MLP neurons of a small language model. Each row is named by its layer, matrix (up: input weights) and neuron, and shows model dimensions 0-127. Each number is 200 + 40 x the weight over its row's rms, rounded and kept within 0 to 999.
After each neuron's rows, "fires on" lists the tokens most often at its 100 highest values on Wikipedia text that the model never trained on.

L5.up386,167,236,208,223,179,165,211,217,176,233,193,205,168,238,162,97,236,235,260,242,244,223,220,141,225,275,200,242,186,241,227,183,126,243,192,212,197,187,205,184,279,185,228,151,182,198,304,197,205,169,185,141,276,283,175,219,205,263,171,190,221,182,142,216,85,194,184,179,225,220,135,179,154,187,205,180,205,256,170,202,225,263,177,223,238,151,242,273,187,186,253,157,208,244,138,198,166,229,285,203,168,158,222,272,184,235,198,171,208,258,217,183,202,216,159,213,154,181,262,289,163,128,176,225,199,196,210,136
fires on: " e", " le", " an", " se"

L6.up86,149,204,270,162,248,241,177,211,269,191,205,218,160,147,79,171,139,181,156,254,187,161,208,255,182,227,207,172,231,230,251,156,241,122,170,184,165,208,193,228,233,271,150,225,250,251,264,132,212,175,149,234,239,220,184,269,185,230,247,170,182,119,161,156,200,170,207,190,194,205,176,177,168,190,137,175,168,239,213,241,190,250,218,102,193,206,164,181,188,141,198,226,181,185,242,217,203,201,246,149,247,189,183,209,201,204,210,262,213,229,188,221,126,163,247,230,188,189,188,185,136,216,260,92,155,147,175,187
fires on: "o", "il", "in", "ot", "et"

L8.up589,238,193,173,129,181,198,217,180,164,203,204,209,196,283,225,263,233,254,259,146,231,208,171,126,142,169,253,238,232,197,155,234,247,250,211,154,191,193,220,240,241,169,115,234,149,254,213,190,216,150,170,227,197,198,221,233,129,252,169,176,202,203,204,192,234,178,189,178,143,148,223,60,256,161,191,187,254,202,200,230,238,240,148,200,208,185,203,207,246,207,152,185,216,146,151,169,222,150,195,228,183,191,213,148,193,248,219,239,221,272,248,230,220,192,228,219,176,160,173,184,196,165,179,173,291,223,210,157
fires on: " ab", "ap", " sub", "b", "eb", "he"

L4.up219,251,220,171,169,176,229,166,195,294,261,190,213,115,267,199,115,193,272,282,213,252,190,133,168,217,185,192,242,200,167,238,239,141,253,246,109,187,201,176,235,272,159,188,167,126,197,186,220,262,96,207,158,268,234,163,146,235,206,237,249,144,203,177,215,183,255,185,177,263,228,148,203,123,237,167,238,183,199,190,207,234,259,168,180,141,118,166,204,179,181,196,204,234,164,192,202,228,209,258,231,171,238,209,196,234,218,218,159,107,216,174,157,150,206,198,162,245,208,260,277,217,210,197,172,236,184,215,295
fires on: " f", " al", " n", " e", "|"

L4.up157,165,226,194,168,198,281,166,274,208,196,216,245,181,183,215,198,167,164,232,262,245,191,198,221,167,272,211,260,184,255,205,203,222,175,293,214,128,192,225,112,229,238,197,220,140,234,180,126,210,108,219,199,158,221,176,201,165,218,201,226,211,92,146,227,249,214,252,207,186,224,148,138,202,218,129,209,203,250,213,245,162,194,228,184,200,236,238,225,232,125,226,296,226,199,166,211,209,141,195,230,167,203,205,239,215,81,217,116,188,243,128,207,196,225,254,180,197,204,200,216,160,175,230,156,231,180,209,187
fires on: ","

L4.up400,119,228,262,118,212,247,209,228,266,137,231,213,186,191,200,182,94,164,194,203,217,205,165,230,189,188,235,188,176,184,205,233,161,181,267,175,168,254,191,183,187,204,201,268,187,235,181,217,238,132,139,165,237,254,252,149,164,154,287,203,197,198,243,234,196,178,192,202,206,216,135,102,190,287,161,211,195,218,124,224,252,239,149,185,202,223,290,208,224,216,212,251,185,176,210,195,188,162,248,217,195,229,217,291,253,230,232,180,145,176,117,175,232,241,209,198,150,182,169,169,271,167,210,151,147,179,153,249
fires on: ",", " also", "\"", " of", "ly", "areer"

L5.up189,223,192,231,137,124,206,225,233,207,208,197,193,197,215,209,150,135,195,182,186,254,211,271,211,210,207,248,277,214,224,166,253,162,198,193,156,175,224,187,262,259,163,224,222,215,172,178,205,235,200,167,154,192,234,191,101,173,230,162,244,284,215,194,189,207,194,199,233,280,201,221,147,165,232,206,98,207,182,201,210,214,237,201,260,179,233,223,146,219,249,249,209,236,196,135,195,140,163,244,159,192,196,284,268,159,258,211,153,274,286,186,234,157,285,175,146,181,217,206,189,210,199,150,186,183,231,131,227
fires on: " B", " b", "b", "B"

L6.up150,198,280,218,144,149,187,222,185,211,203,260,181,189,222,167,229,253,245,207,175,211,93,243,220,134,141,165,283,225,217,100,158,173,231,223,192,118,230,262,255,286,216,191,229,237,220,237,243,110,171,191,170,159,222,206,197,217,234,225,163,203,161,191,217,201,185,151,184,209,171,160,140,193,246,174,140,184,264,184,178,246,207,186,273,158,199,173,169,204,186,188,132,240,142,241,216,218,242,176,67,222,169,260,264,208,201,135,253,173,224,186,241,243,184,266,229,211,199,220,260,232,212,157,196,163,231,188,216
fires on: " t", "h", " T", "he", "ast"

L6.up393,194,156,251,156,208,190,210,299,231,193,192,213,215,261,206,251,225,212,249,183,248,204,205,213,126,249,190,214,202,214,168,232,161,205,188,119,176,234,229,232,161,169,123,261,166,251,125,221,194,135,168,167,160,186,227,209,184,224,212,221,201,217,171,180,183,257,171,238,260,244,216,124,180,246,231,186,209,174,211,310,230,175,188,158,190,223,163,276,211,155,187,182,138,124,212,183,220,135,202,160,130,219,168,166,159,199,187,295,234,239,181,200,176,279,265,234,196,192,216,210,220,196,196,202,200,174,179,152
fires on: "O", "f", "op", "if", " O", "b"

L5.up163,175,104,156,172,249,196,131,285,164,183,145,180,148,269,245,257,180,264,198,138,238,219,176,172,182,218,231,191,226,221,160,276,241,184,140,170,245,245,193,236,228,158,194,209,169,235,172,224,173,196,201,158,165,217,222,240,124,249,261,218,167,169,232,156,189,163,222,222,191,195,200,139,202,196,223,267,228,237,195,217,189,205,165,150,267,206,241,247,218,190,207,193,194,207,190,162,266,191,175,229,138,187,191,183,206,256,265,211,224,198,237,207,236,312,271,156,214,166,227,254,128,238,152,254,122,226,232,180
fires on: "ip", " inter", " sub", " pre", " sup", "ap"

L7.up101,215,181,200,182,240,218,210,163,186,206,215,221,202,187,215,177,137,208,139,160,218,143,178,177,300,224,215,198,205,240,159,199,208,175,223,197,129,230,188,256,183,239,248,225,274,213,229,294,210,260,193,199,146,214,229,151,161,190,203,166,212,221,217,241,189,252,242,208,204,211,90,232,167,211,213,212,200,269,183,209,180,253,201,245,206,202,207,191,203,193,217,207,228,156,207,216,118,180,222,124,215,229,132,257,186,201,152,145,205,224,180,203,173,148,143,214,164,202,160,173,306,216,173,220,192,209,140,234
fires on: " L", "L", " D", "e", " of"

L8.up605,234,232,213,192,187,140,172,206,138,160,202,186,201,201,247,190,184,231,180,207,224,167,203,173,187,262,233,243,217,128,217,191,197,221,189,185,221,173,228,212,198,153,191,243,202,197,247,291,226,162,208,193,229,172,195,89,133,228,176,197,317,132,240,249,191,198,193,236,230,262,236,190,194,228,155,141,217,174,212,286,204,151,215,229,183,153,154,224,216,147,263,205,210,249,206,233,217,235,186,190,173,180,185,262,122,183,183,151,209,256,138,236,197,208,214,128,171,199,159,219,198,175,314,202,203,194,181,134
fires on: " p", "C", "P", " P", "p", " C"

L4.up40,184,159,250,85,190,219,177,197,184,163,200,203,244,201,214,76,165,241,235,238,233,172,176,244,190,249,188,278,146,193,181,189,227,203,226,144,173,178,211,188,220,166,156,248,174,173,228,219,319,162,193,191,200,209,132,231,168,254,252,201,130,200,144,254,226,177,200,170,231,291,113,195,238,192,168,208,165,217,202,230,205,200,182,213,189,141,134,229,152,247,234,214,297,178,172,175,195,192,233,200,187,234,158,157,153,231,167,132,90,218,181,241,242,199,141,213,208,173,226,270,168,162,229,255,222,193,235,203
fires on: " l", " f", " sh", " c", "\n", " bec"

L5.up99,243,224,178,240,218,163,239,242,129,183,256,205,200,223,238,127,252,211,224,134,230,132,160,248,207,221,158,277,212,213,227,213,229,197,186,190,222,271,204,207,192,192,216,245,261,202,225,256,230,175,199,227,140,302,188,142,222,203,193,185,195,258,215,227,221,287,256,226,303,198,196,221,191,256,148,182,161,206,137,239,152,258,182,234,130,173,189,206,258,239,168,153,227,159,174,201,106,184,228,161,230,272,152,215,158,246,193,189,175,208,165,150,156,163,174,170,151,197,127,225,215,216,217,241,213,190,226,242
fires on: " L", " l", "L"

L7.up157,129,207,109,173,187,199,169,242,261,164,189,205,193,253,217,259,190,168,199,131,243,268,142,225,163,245,257,184,211,221,191,177,223,253,220,145,209,151,191,99,185,178,272,227,196,243,248,156,186,127,217,150,128,170,171,206,176,220,218,138,204,132,190,170,247,231,250,218,173,240,179,125,184,285,219,191,221,253,223,144,243,190,183,202,237,256,226,179,224,131,180,222,171,186,196,206,240,211,217,104,283,218,193,207,264,249,224,152,234,214,147,276,175,149,239,197,178,210,243,188,135,117,204,149,231,229,161,159
fires on: " which", ",", "ly", " Th", " He"

L8.up35,204,261,245,154,153,188,172,181,152,173,255,231,191,237,231,170,189,230,209,214,195,205,201,237,201,167,227,151,197,124,287,281,132,235,193,196,194,166,162,175,241,162,205,155,251,193,232,162,244,174,226,230,230,198,132,185,145,229,251,282,276,133,152,279,152,201,245,287,226,235,209,209,183,157,172,99,169,234,210,225,187,211,236,223,148,163,185,213,204,210,141,226,233,245,137,138,217,258,266,172,181,250,258,219,243,151,190,154,217,237,206,248,205,186,122,234,187,185,144,194,217,198,208,142,160,208,193,178
fires on: " m", " M", "M", "\n", "rit"

L8.up182,251,204,158,168,157,204,142,230,247,240,233,202,178,196,268,270,260,217,156,232,196,241,210,213,187,169,181,163,177,156,227,290,182,182,152,182,182,106,224,236,161,210,194,195,233,232,210,144,201,244,239,218,191,166,219,223,201,229,192,181,164,112,143,212,238,200,276,236,218,248,160,142,211,264,126,170,231,204,294,202,259,187,172,156,197,241,164,126,221,199,204,150,243,209,156,189,221,165,111,232,128,214,255,222,253,263,132,270,178,237,164,239,205,159,242,191,183,186,152,210,197,228,236,232,234,190,210,154
fires on: "ot", "s", " sec", " dec", " res", "emb"

L4.up108,263,252,222,179,199,171,145,187,167,186,184,195,177,253,205,221,171,225,224,95,234,142,189,187,187,225,244,285,218,225,207,208,190,198,148,127,163,236,203,305,215,210,256,243,216,245,233,164,194,168,186,218,212,240,188,79,222,249,243,160,259,173,234,212,205,196,229,201,208,154,182,181,259,233,126,199,190,245,184,176,235,212,133,227,168,228,156,156,250,185,239,158,178,201,230,199,233,175,239,139,220,161,220,241,211,205,215,204,239,270,180,207,192,160,254,156,205,169,103,170,101,176,117,150,252,210,110,194
fires on: " t", " T"

L4.up3,146,165,228,148,121,199,94,204,151,185,211,205,210,191,219,95,141,206,133,211,190,197,204,211,218,252,197,183,166,141,194,219,133,163,227,118,197,259,161,186,200,131,183,236,265,192,304,187,186,231,222,160,178,229,219,224,198,243,185,157,132,234,208,227,171,203,179,162,187,218,192,153,214,261,123,244,173,157,167,187,230,234,186,203,168,247,162,200,240,230,250,241,264,195,189,212,131,193,178,267,180,242,213,210,214,250,218,129,136,261,198,232,229,208,256,213,161,167,231,224,147,207,213,217,181,249,170,235
fires on: " or", " and", "\n"

L7.up258,219,142,175,227,154,143,210,205,245,170,202,216,238,179,165,113,213,240,183,128,194,241,207,166,180,214,255,235,251,260,226,228,148,228,228,227,197,210,245,213,168,198,185,283,187,201,188,222,222,186,251,214,122,113,195,217,212,230,219,170,144,241,166,158,229,206,197,213,257,280,143,159,134,248,144,213,193,208,228,235,205,198,120,235,135,190,169,199,265,199,149,196,233,139,104,214,225,157,180,198,189,213,250,215,202,203,155,238,267,193,141,150,178,258,247,228,195,171,308,206,206,138,157,209,263,205,149,222
fires on: "c", "it", "e", "ok", "t", "al"

L4.up484,212,211,298,163,192,205,160,183,210,167,247,235,223,181,258,94,199,214,215,182,240,185,179,214,149,225,229,221,207,211,220,249,123,163,223,159,186,153,234,257,208,237,316,176,264,187,266,157,150,169,156,195,145,199,204,209,202,202,236,166,218,217,168,140,220,216,173,217,244,168,231,249,262,241,201,153,103,203,189,210,231,216,203,244,189,180,209,229,238,149,235,259,192,204,120,195,153,165,192,187,205,214,284,199,161,223,174,115,169,203,216,189,232,175,237,107,157,188,175,183,247,195,243,148,190,206,232,169
fires on: "\n", " 2", " 1", " m", " "

L6.up16,223,216,220,191,265,208,197,170,122,211,170,226,128,232,261,205,189,178,208,212,234,280,250,262,211,239,176,226,223,260,270,204,149,156,184,205,189,214,275,162,124,218,206,201,291,241,215,206,222,184,124,191,241,263,201,192,185,162,187,190,202,232,180,139,230,259,190,248,207,162,199,184,201,216,227,176,170,206,216,189,152,209,286,175,220,193,204,174,246,262,253,145,107,201,209,170,266,147,213,183,267,128,204,225,209,309,140,193,170,172,168,234,206,161,170,234,207,187,109,229,200,161,184,106,181,220,145,186
fires on: "l", "ed", "f", "n", "ff"

L6.up283,170,222,197,157,242,259,128,145,198,218,184,261,235,202,184,159,158,166,173,158,246,197,205,227,195,210,218,283,192,285,173,190,163,176,275,238,189,179,209,217,231,235,221,250,184,196,160,206,172,129,162,189,176,151,171,194,180,217,271,228,283,156,146,212,291,179,194,257,180,127,190,131,159,181,139,209,135,159,204,169,242,165,180,198,207,231,214,149,242,178,156,180,141,187,183,185,187,148,240,182,197,196,226,248,183,209,174,150,271,288,215,277,141,188,189,219,236,202,190,227,223,205,182,153,174,161,210,252
fires on: ",", " of", " with", "and", "y", " w"

L4.up173,210,242,285,207,208,194,250,212,132,249,184,232,167,233,157,219,165,182,223,212,221,249,206,223,135,197,226,255,210,245,205,233,161,244,219,204,164,238,167,200,131,157,183,236,204,212,144,208,170,147,188,192,216,221,139,109,182,264,186,248,224,174,198,207,184,190,155,238,228,245,162,191,166,152,216,236,238,214,238,162,221,141,234,199,222,171,231,252,155,192,171,345,189,110,199,178,253,204,188,245,126,178,169,183,159,118,168,236,150,244,125,199,199,187,291,140,255,195,213,158,155,195,153,246,255,259,234,204
fires on: "ar", " f", "O", "ip"

L4.up246,230,121,225,118,119,154,223,181,117,134,194,201,199,188,241,202,151,166,234,182,212,138,189,249,212,289,236,318,189,187,199,174,190,247,238,147,184,193,195,243,168,219,158,189,208,232,273,243,281,229,189,207,157,267,186,186,126,233,223,214,191,223,160,257,206,262,198,246,208,166,249,184,266,222,140,210,195,199,128,165,159,203,222,250,198,159,161,226,167,186,187,214,220,190,219,228,159,178,231,201,181,215,212,195,178,228,213,135,192,279,117,208,223,231,197,228,244,163,223,175,200,214,193,196,228,229,182,233
fires on: "\n"

L6.up74,165,253,189,178,224,108,192,135,160,187,206,222,264,211,230,238,232,236,169,253,253,213,182,135,194,188,223,184,191,231,277,174,201,192,167,262,158,146,243,187,246,190,173,214,269,229,174,149,157,152,229,221,219,238,159,274,200,277,243,181,223,187,143,298,308,236,243,229,156,268,230,168,192,146,205,184,243,231,248,203,209,196,245,194,245,181,180,196,148,169,203,181,230,156,191,192,242,174,171,213,143,195,198,157,298,220,161,135,214,189,266,188,239,154,157,232,122,157,189,284,165,222,194,202,246,205,181,205
fires on: "un", " 193", " 18", "ar", "ur"

L6.up57,175,230,205,163,188,190,187,179,148,198,246,257,262,201,263,146,191,211,242,155,258,228,237,211,118,277,119,192,168,203,141,209,170,227,213,162,151,271,188,186,223,195,187,252,190,212,191,163,215,95,157,201,283,287,146,166,174,227,200,234,175,159,155,226,135,183,141,232,255,186,193,157,156,159,161,254,261,204,165,252,244,204,188,153,142,147,263,185,221,222,169,265,225,167,176,187,245,189,226,206,180,229,195,232,204,208,199,141,118,252,225,222,193,168,245,221,254,156,173,261,141,102,229,176,259,178,230,257
fires on: " f"

L4.up473,191,242,222,216,195,219,252,200,178,185,198,247,244,202,229,199,221,189,192,219,176,197,208,141,209,223,151,204,203,246,131,108,256,197,245,264,205,189,207,107,227,166,135,131,232,243,276,169,204,230,228,181,243,167,203,221,124,205,242,163,197,218,145,175,162,242,144,190,212,168,250,254,149,194,213,173,212,202,245,114,181,193,200,176,223,240,241,210,155,195,179,200,265,189,263,208,191,197,182,174,219,176,131,184,151,196,160,186,257,202,236,219,244,94,172,287,134,208,226,157,183,177,263,95,198,242,207,183
fires on: " and", "an", " as", "ge", ".", ":"

L4.up569,269,230,164,179,168,182,158,199,221,196,174,223,206,208,208,158,178,169,210,180,225,170,213,239,173,236,171,221,248,280,259,247,138,143,266,181,195,147,256,230,179,258,240,217,243,187,194,149,253,231,215,158,183,105,189,123,158,190,233,288,232,217,171,162,180,219,145,263,281,225,185,190,192,178,170,165,195,222,172,218,227,248,178,274,123,207,231,226,223,150,300,223,155,128,95,150,195,191,235,243,186,245,278,241,160,187,199,199,207,159,151,195,199,189,179,135,195,208,210,166,248,199,144,208,239,209,208,172
fires on: " on", "\n", "|---|---|---|---"

L7.up82,198,170,187,224,203,155,222,135,181,185,161,261,247,93,208,175,190,196,156,214,181,178,183,143,172,189,143,176,208,238,176,174,216,228,219,264,128,166,222,147,186,173,203,210,246,191,266,107,214,225,234,206,178,184,203,259,147,265,250,161,214,181,220,296,201,206,200,144,147,207,209,117,251,218,186,153,202,206,177,188,202,197,310,210,247,266,167,161,230,252,151,212,252,195,291,152,225,166,196,206,171,189,159,169,178,221,181,226,157,293,282,235,215,133,171,177,168,191,230,229,213,225,179,164,275,234,208,209
fires on: "an", "ar", "un", "am", "ug", "."

L4.up249,142,147,139,184,173,180,284,274,157,147,244,260,249,221,207,155,136,177,271,194,228,150,290,184,182,246,226,218,212,145,253,235,191,197,202,244,218,207,182,221,166,238,235,167,245,264,275,217,184,200,169,179,143,229,233,160,148,178,226,168,213,254,213,256,181,215,146,202,275,191,235,160,231,204,185,219,185,171,193,90,204,238,129,255,218,123,203,187,228,244,168,162,193,178,234,175,170,219,225,232,260,177,145,201,204,216,194,197,215,202,147,212,235,216,210,298,206,217,200,243,178,211,175,173,201,174,182,233
fires on: ":", "\n", " -"

L6.up595,239,242,227,201,229,231,230,147,163,189,188,186,223,160,170,177,215,218,223,135,255,97,212,155,212,185,310,261,202,231,205,171,162,137,204,151,107,228,171,274,253,222,231,203,205,231,206,269,132,239,210,159,193,258,177,172,265,211,196,217,248,224,197,224,222,244,194,219,172,205,179,126,212,263,181,143,175,238,177,143,228,230,226,228,152,226,242,209,222,249,111,198,185,187,248,192,172,193,177,109,284,192,215,157,150,155,153,184,247,239,214,214,168,147,236,157,209,216,129,162,272,235,231,193,204,171,220,161
fires on: " H", " T", "st", "d", "D"

L7.up394,216,195,156,198,269,242,269,301,182,184,199,228,223,228,235,218,198,197,212,213,208,237,215,191,212,240,187,209,224,189,282,198,169,192,186,145,175,134,224,237,177,217,179,172,214,210,200,220,276,174,173,210,227,253,150,109,217,154,154,174,161,164,245,199,220,253,241,252,175,221,189,150,153,232,224,201,244,201,144,155,193,229,188,219,230,208,252,196,199,200,164,198,125,148,289,160,258,187,120,203,165,231,178,186,202,288,225,158,199,190,154,232,225,183,105,186,268,180,201,105,200,129,184,93,232,224,204,204
fires on: "g", "b", "l", "f", "k", "n"

L5.up477,232,173,173,264,194,211,203,223,212,189,192,243,181,210,200,119,174,202,206,129,167,166,307,210,187,212,168,230,214,188,196,178,227,174,214,209,214,161,171,179,224,198,161,192,159,211,159,249,242,165,209,204,253,187,220,217,233,170,185,153,169,220,153,224,172,185,232,241,266,263,277,224,195,185,167,220,167,197,209,173,114,190,160,215,168,150,157,183,279,95,174,224,214,142,142,172,190,193,206,169,179,301,211,210,231,249,162,171,174,239,75,224,190,175,171,234,209,180,267,205,158,204,225,155,215,159,170,202
fires on: "s", "c", "ed", "it"

L5.up482,180,195,228,208,243,238,151,208,172,256,206,242,241,207,257,199,235,241,199,190,253,232,243,267,122,271,252,173,197,195,217,215,202,211,297,243,196,144,188,156,189,129,165,203,292,254,196,131,206,194,202,193,130,203,193,162,192,183,214,201,223,157,188,237,176,256,203,221,221,245,242,177,224,190,152,226,249,245,195,233,212,210,196,171,116,134,190,174,250,243,127,189,194,206,168,155,206,209,183,215,226,255,196,210,182,107,203,142,197,153,101,174,238,206,207,236,232,191,134,267,211,208,310,209,237,172,182,224
fires on: "man", "ist", "her", "ian"

L5.up105,269,198,232,231,181,251,141,200,205,207,202,186,209,278,262,174,143,222,165,213,223,172,268,236,249,252,131,190,195,174,278,201,166,160,186,174,136,230,153,201,245,128,179,206,242,211,211,274,149,263,237,155,197,202,130,182,183,214,225,220,270,166,167,215,225,189,164,240,261,180,223,170,231,156,186,217,239,234,287,154,199,175,213,187,198,254,183,162,254,194,193,176,186,234,181,162,137,167,175,243,171,214,227,225,134,255,230,158,183,176,192,170,204,223,171,214,183,172,177,237,158,180,208,292,168,240,218,99
fires on: " p", "p", " pol", " comp", "P", " P"

L6.up417,200,195,180,178,161,219,184,174,197,248,218,185,258,194,270,125,181,88,324,237,249,203,226,266,158,222,160,267,185,225,188,252,202,191,266,150,210,238,221,184,222,188,217,195,133,237,197,172,219,114,203,235,197,214,146,158,221,213,180,297,184,151,142,226,142,197,197,235,279,200,213,179,190,239,116,201,208,217,147,219,191,282,146,152,121,166,212,219,120,175,228,175,206,237,183,140,234,174,193,253,211,202,164,187,126,198,242,146,159,241,255,205,271,201,194,178,178,182,172,172,194,156,205,164,198,154,185,282
fires on: " f", "er", "ers", "3", "6"

L4.up286,182,202,232,191,159,196,129,177,169,170,183,185,115,256,204,187,166,215,222,79,215,85,209,200,186,179,248,282,215,183,178,211,148,175,219,97,122,187,266,298,202,213,198,180,235,201,288,255,147,170,180,204,163,222,157,114,215,179,211,157,257,217,208,173,209,135,192,219,221,157,206,172,197,253,116,180,161,239,192,161,208,235,206,200,127,193,204,151,255,178,205,222,203,271,241,233,200,196,203,137,196,189,249,243,184,224,187,213,206,285,193,229,193,222,265,232,194,179,168,210,198,198,223,148,237,187,104,177
fires on: " T", "T", "H"

L5.up453,231,156,251,179,170,136,170,216,177,200,232,225,191,200,224,238,167,219,146,139,223,177,245,220,182,208,174,249,238,246,169,234,147,217,215,220,215,255,165,197,196,169,217,229,234,176,222,248,281,194,181,171,189,172,205,69,204,242,197,244,281,202,260,176,175,239,203,206,237,167,198,192,202,185,163,214,134,220,214,207,216,214,123,243,155,253,243,223,259,199,237,200,238,243,246,195,128,182,215,159,223,159,210,255,173,233,190,176,274,194,137,175,187,191,191,202,169,186,203,191,260,213,231,209,141,206,111,146
fires on: " R", "R", " B", "B", "D"

L7.up218,199,245,208,225,221,239,197,217,256,200,237,250,161,134,180,231,234,190,193,271,246,212,178,136,136,197,210,240,235,174,235,241,179,91,191,172,181,230,165,192,215,204,126,147,181,244,209,120,206,184,215,204,162,161,196,220,250,230,206,174,261,144,209,233,162,233,181,199,243,206,186,171,194,181,207,91,172,243,292,214,238,219,236,154,238,200,273,273,183,164,181,246,254,210,207,204,211,219,277,181,240,194,210,188,160,144,150,199,277,192,175,218,174,159,269,240,153,156,212,212,237,217,244,155,208,148,268,107
fires on: "ot", "il", "is", "ear", "ian", "oss"

L8.up136,219,245,179,192,209,192,182,249,140,253,180,193,194,260,252,187,201,185,170,187,223,202,270,169,236,218,130,178,163,215,178,225,136,219,248,269,248,167,209,259,219,119,170,227,175,184,208,235,176,172,238,198,167,151,176,214,154,171,211,192,220,150,101,258,210,186,197,227,222,260,114,193,134,202,151,185,261,255,213,221,188,200,178,224,153,232,151,296,216,227,154,197,309,230,192,154,203,186,110,209,183,227,212,271,128,258,175,237,213,192,126,140,199,186,226,218,81,196,164,203,216,204,184,222,218,158,182,193
fires on: " al", " res", "es", "s", "uss"

L8.up467,244,159,250,212,200,171,286,222,205,192,173,261,246,246,240,134,213,194,233,185,230,244,155,189,106,143,202,224,201,265,220,178,217,188,239,219,207,183,180,213,137,167,211,224,205,218,91,170,135,139,264,188,285,184,187,213,220,266,120,173,234,184,212,162,229,205,184,210,220,203,205,186,131,246,245,197,236,243,170,200,235,200,175,237,239,185,182,200,207,189,185,217,140,113,185,133,227,175,171,224,153,183,179,197,230,196,202,211,185,157,123,180,97,168,213,186,239,203,190,249,189,193,240,183,217,174,230,121
fires on: " Car", "O", " O", "iam", "ar", " K"

L5.up272,205,224,304,172,195,252,164,213,205,194,226,190,218,191,194,270,136,184,230,144,196,134,236,232,127,255,173,282,193,193,254,256,210,240,221,166,185,199,156,201,222,191,241,206,243,257,246,211,172,143,152,208,229,264,201,201,117,207,312,254,184,127,188,239,201,127,227,230,218,200,184,206,158,260,103,222,246,210,239,242,200,212,158,183,181,247,191,247,250,170,199,262,115,178,188,227,217,194,263,259,184,164,175,213,218,192,240,144,221,232,151,203,165,173,176,216,258,150,119,211,148,141,138,195,171,219,168,276
fires on: " (", "-", ","

L5.up234,122,184,258,225,153,187,116,246,248,252,233,242,220,161,243,221,160,216,163,185,255,118,240,180,194,192,173,202,184,258,208,204,278,267,262,173,219,204,236,139,240,176,217,209,230,251,140,176,236,191,163,199,160,237,205,209,158,193,286,105,225,203,117,220,200,170,196,208,166,197,137,133,147,200,148,195,200,241,241,173,151,232,244,146,261,295,168,210,190,188,256,165,259,218,172,169,227,206,290,227,202,166,182,204,189,131,228,186,244,206,172,215,244,227,164,173,176,150,178,241,180,139,223,148,223,150,229,211
fires on: ".", ",", "$", "2"

L5.up203,180,199,152,184,194,192,197,202,89,219,208,204,219,238,193,242,240,190,250,140,242,265,261,264,212,218,294,173,202,216,239,224,184,251,201,123,223,167,255,197,259,241,152,247,198,214,169,221,200,253,211,159,137,144,249,194,201,228,172,131,214,130,199,238,224,261,193,183,218,186,194,270,181,240,262,230,222,251,205,271,196,236,166,109,207,129,204,132,284,195,169,138,157,140,220,191,190,230,307,205,150,255,173,194,214,179,170,147,190,175,177,160,191,230,196,223,274,194,173,187,228,208,237,254,133,208,192,226
fires on: "her", "ist", "f", "ister"

L8.up304,286,214,216,174,186,243,130,158,127,184,157,204,229,233,179,183,189,225,174,112,225,167,256,224,206,261,215,219,178,210,220,192,211,215,144,93,206,262,168,240,113,186,186,210,178,210,189,196,224,183,199,120,183,174,145,222,142,265,212,252,274,206,221,204,224,196,202,238,192,210,237,182,232,212,197,142,247,252,248,247,239,254,171,258,198,155,126,206,251,211,214,187,183,293,144,196,185,186,270,168,193,263,141,238,175,247,217,171,141,301,153,187,217,217,192,227,220,219,177,185,133,195,191,230,169,242,198,204
fires on: "\n", " p", " s", "P", " t", " g"

L7.up517,153,201,152,296,202,208,161,186,305,214,171,212,178,169,149,251,160,257,220,196,235,201,256,212,213,152,218,159,193,206,200,210,158,157,192,156,182,194,95,235,193,117,219,178,185,233,214,221,217,191,187,170,145,106,201,157,227,231,207,212,230,187,172,176,187,225,132,211,260,270,191,190,145,218,164,181,190,191,278,206,223,250,175,183,215,208,208,269,293,196,185,180,215,203,242,211,221,207,231,249,273,138,162,205,149,215,265,178,256,157,195,279,138,185,134,211,152,189,224,224,194,247,311,190,224,143,202,156
fires on: ".", " wh", "am", "ear", "ian", "c"